Part of a small language model's weights.
Architecture: LayerNorm before each block, learned positions, biases, untied embeddings, capped logits.
MLP neurons of a small language model. Each row is named by its layer, matrix (up: input weights) and neuron, and shows model dimensions 256-383. Each number is 200 + 20 x the weight over its row's rms, rounded and kept within 0 to 999.
A block is one neuron, or neurons of one layer that tend to fire together. After each block is what it responds to, as a language model described it from the Wikipedia text at the highest values.

L9.up12,188,179,230,207,213,173,194,188,204,192,218,176,248,212,206,198,210,195,198,176,204,218,247,168,184,178,200,194,192,202,206,202,204,203,200,201,196,229,226,219,223,197,231,209,232,194,224,191,189,232,211,213,205,186,202,177,177,196,236,172,157,199,250,214,214,202,203,185,179,171,212,199,203,196,193,175,229,221,158,210,181,201,160,161,188,220,167,204,207,202,196,197,218,198,212,171,193,201,220,203,163,174,185,221,204,183,204,186,210,165,201,204,209,170,205,237,252,197,226,215,224,180,170,233,198,195,180,192
L9.up156,197,208,190,207,217,188,202,152,226,182,155,201,214,182,198,218,221,177,179,208,212,211,214,169,190,184,176,200,200,230,201,176,225,212,241,221,184,215,196,208,183,220,179,209,220,226,214,182,183,218,210,191,183,215,189,221,194,191,185,194,191,205,241,195,165,213,165,208,208,180,204,188,200,211,176,160,213,223,179,180,208,230,167,160,219,181,220,202,177,237,235,224,191,171,211,227,190,218,221,192,171,207,191,226,190,172,228,188,187,182,170,195,235,166,231,234,198,194,195,179,192,206,190,212,178,206,201,180
L9.up968,183,230,192,183,193,208,216,189,231,182,186,214,217,201,173,207,253,217,194,194,234,207,177,191,225,218,191,207,187,182,204,195,218,165,216,223,185,215,192,224,220,189,194,212,219,181,197,199,240,237,198,212,181,219,219,197,199,204,232,173,197,182,192,191,203,237,202,200,221,171,212,178,201,176,201,234,196,201,201,203,198,218,189,189,211,187,192,198,209,218,216,217,176,190,234,239,217,219,212,217,176,166,186,210,226,160,234,176,207,166,166,192,211,192,233,214,194,186,203,179,188,221,168,199,202,180,229,191
L9.up1334,239,237,188,178,208,243,183,195,228,177,215,210,194,172,197,178,248,216,213,207,186,215,182,200,178,208,185,220,177,197,205,211,208,194,194,190,188,212,201,195,208,201,190,195,197,224,203,241,210,188,218,223,188,222,180,198,208,201,172,185,194,196,195,221,162,209,210,186,206,191,200,205,227,164,184,209,177,190,190,224,240,207,197,177,180,183,202,194,184,208,227,209,210,224,212,205,196,221,189,210,181,208,190,220,239,197,200,194,195,195,232,196,211,161,177,220,190,191,189,227,182,212,153,248,197,210,208,206
Main verb after subject

L9.up101,167,183,175,223,215,228,141,226,189,233,193,188,157,222,203,197,178,201,219,201,189,198,204,199,190,195,167,197,209,201,208,185,180,233,220,147,220,194,236,199,207,196,208,187,214,192,197,209,219,196,211,174,249,226,193,146,206,196,174,194,210,201,248,229,216,188,202,179,205,238,160,196,229,218,182,199,189,199,195,200,203,220,177,189,163,170,203,197,202,199,223,187,240,211,178,186,183,213,253,217,237,217,215,176,200,210,184,226,219,202,175,167,207,182,182,197,194,208,163,192,193,160,209,244,206,172,216,191
L9.up1114,203,201,211,175,197,272,188,201,193,196,197,183,170,197,185,186,197,177,186,179,215,182,167,231,199,194,199,199,200,213,212,246,229,175,199,197,202,229,205,217,204,184,206,184,203,207,210,188,214,196,189,176,240,202,204,180,211,206,182,224,214,149,200,194,197,198,196,194,206,221,202,180,183,198,182,204,225,198,222,211,173,229,200,187,179,173,198,185,229,218,206,218,223,244,201,174,195,230,196,205,184,178,210,203,176,202,175,200,178,195,234,203,196,202,191,210,194,215,142,197,209,203,204,265,201,202,219,206
L9.up1212,197,225,203,207,206,219,210,206,193,190,207,187,191,233,199,215,227,195,190,209,181,195,198,239,205,192,202,191,171,229,227,167,209,211,176,186,213,184,182,226,211,187,239,198,201,224,196,222,194,205,179,185,215,194,218,170,198,217,181,214,234,224,170,214,148,227,192,244,208,240,182,179,184,158,212,186,194,221,170,171,201,201,187,159,210,166,233,206,197,202,217,193,190,162,199,193,204,215,189,218,195,172,177,197,212,178,154,167,202,179,248,185,227,188,176,206,192,186,163,181,190,180,190,203,249,150,217,204
L9.up1290,188,207,220,188,203,225,191,196,192,222,195,198,212,216,211,193,202,188,198,126,184,183,190,218,210,180,210,206,190,189,191,169,176,182,172,181,211,213,196,195,205,168,211,191,188,215,203,174,240,210,160,204,217,182,201,196,246,220,227,194,163,194,196,189,213,214,202,184,210,181,192,210,202,206,230,220,218,197,204,186,183,186,232,185,162,185,228,217,195,184,176,169,206,199,197,181,199,179,211,219,222,160,191,170,190,222,190,195,201,189,229,231,189,182,198,206,198,217,161,223,185,203,193,192,237,174,223,200
Inside acronyms and abbreviations

L12.up294,219,212,183,197,217,225,167,207,223,209,201,156,184,169,202,193,182,180,216,196,203,170,204,216,199,175,186,219,203,199,167,203,207,196,209,207,204,230,202,201,213,173,243,208,190,199,225,169,191,155,173,222,187,194,200,209,211,180,149,194,186,200,216,198,175,232,181,231,219,190,177,198,196,199,194,151,173,228,169,219,198,233,192,170,214,159,200,175,178,204,234,187,191,186,202,206,175,201,175,216,227,208,203,195,211,186,213,227,201,204,215,201,227,154,221,188,219,174,219,245,214,194,201,262,219,192,187,204
Pre-verb position

L9.up265,206,205,176,176,194,244,216,220,181,190,229,193,204,186,215,168,223,203,208,158,203,180,180,184,196,225,218,190,219,229,194,190,210,217,198,197,179,201,216,176,181,231,222,207,197,194,188,188,184,208,196,200,215,195,203,200,167,225,213,220,230,163,209,170,220,200,197,208,191,193,177,182,191,211,217,194,173,216,213,172,164,208,215,179,162,173,205,204,224,177,201,176,216,208,191,185,250,198,191,237,189,195,215,212,224,214,220,218,188,207,227,208,190,187,203,232,193,227,200,197,186,194,215,207,217,191,192,185
L9.up866,197,190,194,174,183,217,190,181,198,179,205,204,220,240,192,179,216,196,228,234,192,224,191,215,193,196,183,180,167,220,141,199,200,175,187,178,237,224,195,189,204,207,209,195,201,202,188,188,220,166,185,155,221,237,206,205,241,212,207,204,197,201,175,203,220,203,196,207,213,216,205,199,174,190,182,196,168,228,160,181,214,198,195,227,209,213,185,196,167,185,206,215,211,190,195,192,177,189,207,196,215,207,233,223,161,229,225,195,205,187,223,224,215,197,205,201,192,190,218,199,170,198,185,232,172,194,194,212
L9.up1286,177,207,197,201,231,165,185,195,191,214,218,218,231,195,173,167,218,220,171,204,197,174,161,206,191,191,189,182,184,186,202,198,230,258,164,196,230,229,188,180,188,185,174,195,204,223,260,209,223,184,201,213,149,201,216,215,217,196,206,201,197,182,199,189,225,232,216,232,191,208,160,178,208,196,187,218,183,208,173,246,175,207,216,213,202,203,216,173,221,181,239,169,192,211,190,225,181,201,215,219,208,211,186,258,224,212,219,197,215,177,179,208,183,218,202,211,193,184,212,239,174,217,185,230,188,222,181,192
L9.up1316,211,225,192,172,217,151,197,178,223,217,164,175,189,276,189,202,179,213,164,209,199,204,188,210,187,224,180,231,210,168,207,196,196,203,173,245,189,191,198,211,188,229,238,207,198,217,203,194,205,196,213,211,193,204,187,205,204,201,199,186,216,215,188,196,182,194,184,219,219,217,204,235,226,165,201,222,181,182,184,188,199,196,219,231,234,189,193,177,196,187,183,185,191,206,221,213,180,215,192,222,200,184,191,213,167,170,239,205,186,156,188,194,217,189,224,248,199,241,204,197,186,198,202,192,198,187,204,178
Infinitive "to" after verbs

L13.up23,203,178,187,201,211,226,186,196,210,224,221,177,180,174,199,218,164,229,208,214,199,206,212,194,198,150,221,200,203,207,192,184,218,194,204,166,218,230,181,206,207,207,225,201,229,192,191,179,207,218,187,194,215,193,234,208,220,205,206,210,197,181,172,177,186,195,196,227,163,211,180,195,163,213,181,193,220,183,177,189,210,216,158,218,239,184,219,177,186,220,219,200,196,153,185,225,216,238,215,210,203,219,180,204,189,205,219,199,221,198,190,188,178,150,162,192,208,183,199,216,214,196,205,229,209,183,195,169
L13.up67,211,191,169,191,203,190,200,198,210,207,174,184,194,181,195,212,229,181,189,210,193,214,207,214,196,214,193,199,188,206,213,165,188,214,186,217,227,198,187,156,180,192,194,188,199,201,194,175,231,183,196,234,217,182,193,206,173,216,199,215,202,214,210,201,154,153,233,214,205,181,174,203,214,206,150,189,215,207,182,195,185,223,186,207,192,229,198,228,198,221,189,162,213,177,207,224,220,205,190,212,212,201,145,223,181,167,205,210,178,214,223,214,210,179,227,179,190,194,232,175,184,199,225,204,223,178,187,207
L13.up525,197,231,175,180,217,222,180,188,198,183,188,158,199,218,224,225,161,195,198,214,177,201,210,199,208,182,184,205,209,209,160,192,174,184,185,209,214,226,187,203,204,177,233,183,165,185,195,179,190,189,218,193,211,199,202,197,188,190,185,217,226,219,183,217,172,230,214,216,184,221,182,212,238,165,208,194,174,230,222,178,205,208,169,197,177,192,200,182,193,202,186,172,174,212,229,212,221,228,197,208,176,195,194,207,241,168,222,227,226,215,209,211,198,164,236,195,224,199,207,215,211,178,222,263,199,207,174,178
L13.up804,209,200,225,182,218,216,169,182,202,199,184,234,209,222,187,201,177,209,194,219,198,221,191,208,187,180,187,203,177,223,171,192,217,210,195,210,181,211,198,167,193,196,213,200,191,171,204,192,227,213,214,215,201,209,186,221,219,196,180,206,227,192,182,184,190,184,192,223,188,182,216,200,210,152,162,196,224,197,175,192,208,245,187,217,218,191,223,208,233,226,226,197,211,181,224,177,190,209,155,196,202,165,198,202,201,183,200,185,238,221,193,228,194,192,211,219,160,200,210,209,194,241,192,177,206,202,224,225
Slot before a verb

L13.up7,203,197,233,199,196,231,219,185,182,191,200,166,219,177,173,228,232,201,174,181,253,215,173,189,198,199,210,185,151,179,196,193,208,175,205,184,180,204,197,192,220,210,203,195,161,227,229,187,194,203,208,201,213,192,224,186,214,196,174,189,223,200,203,192,176,215,241,173,167,227,192,183,188,176,180,203,215,186,210,188,211,224,247,226,196,195,165,202,233,179,212,221,197,180,195,189,200,165,194,172,177,176,239,190,183,182,203,162,160,209,215,154,195,206,205,227,184,206,206,191,178,203,212,197,184,197,198,216
L13.up864,159,194,228,221,209,224,205,179,235,161,253,171,205,179,184,209,239,212,214,228,209,185,168,176,184,203,188,200,178,209,224,209,210,184,211,189,176,171,191,180,197,198,205,195,199,215,212,191,213,204,198,207,197,192,199,185,161,209,194,197,218,201,192,179,191,219,210,185,189,176,197,202,194,191,207,196,229,193,213,198,205,228,198,196,205,177,203,179,183,210,205,196,232,203,198,224,186,173,189,240,213,174,201,212,202,187,207,165,194,164,196,193,180,203,235,209,222,251,168,173,207,252,218,194,205,202,165,181
L13.up945,219,173,239,181,230,212,211,209,212,180,206,180,200,220,154,227,231,174,177,157,204,220,178,208,197,237,170,242,186,222,191,198,213,174,199,186,171,203,236,222,246,190,222,201,206,203,253,163,170,213,154,194,248,207,216,182,217,230,217,186,201,185,186,199,178,206,198,224,198,199,197,240,219,187,171,209,207,217,179,160,229,218,181,208,193,180,155,207,222,200,217,189,195,212,209,223,199,180,165,200,211,206,192,206,218,187,188,191,203,219,171,207,248,181,210,192,225,221,177,177,206,218,190,209,207,145,195,223
L13.up1449,198,186,189,203,229,191,214,154,207,204,229,147,184,197,226,219,183,186,187,207,209,198,189,219,243,199,181,185,175,223,226,156,200,210,219,205,192,199,226,182,165,219,195,197,216,214,186,169,190,229,211,201,218,221,191,174,245,204,203,222,209,208,225,223,191,206,191,220,214,226,229,191,213,193,188,190,202,222,161,220,176,202,209,193,223,200,213,200,207,202,174,210,178,176,193,231,200,220,198,188,189,218,211,178,218,220,224,179,191,214,185,189,212,200,216,203,224,198,178,165,180,180,223,200,227,188,200,195
Academic degrees and honors

L12.up1049,230,223,212,205,213,243,186,237,193,188,179,208,189,225,164,198,225,210,198,194,187,218,215,217,199,216,218,189,209,222,208,211,246,181,183,195,199,212,218,189,187,200,251,193,258,201,180,233,200,207,196,195,185,178,173,177,226,186,199,200,204,207,249,228,190,245,211,177,186,207,197,184,220,175,215,214,215,207,215,184,199,203,214,168,192,171,180,194,183,217,210,194,211,212,224,193,183,164,209,195,244,219,192,204,200,190,166,182,218,168,206,189,197,213,198,199,206,226,176,211,167,202,226,206,229,189,179,181
Biography section openers

L12.up286,168,177,201,205,199,214,195,179,212,215,204,217,203,184,206,226,210,191,226,214,179,179,190,163,177,230,196,191,250,199,179,225,242,194,220,233,228,174,229,214,182,181,207,170,185,253,220,199,212,173,189,194,210,192,213,197,233,204,230,198,211,181,198,186,189,221,217,210,199,226,205,197,215,208,182,225,175,224,188,188,223,188,153,188,217,182,188,188,225,233,186,200,185,226,209,201,195,208,193,186,198,219,187,182,189,206,159,210,198,225,179,175,215,193,231,222,199,187,145,180,215,215,192,193,173,189,200,229
Punctuation after numbers and clauses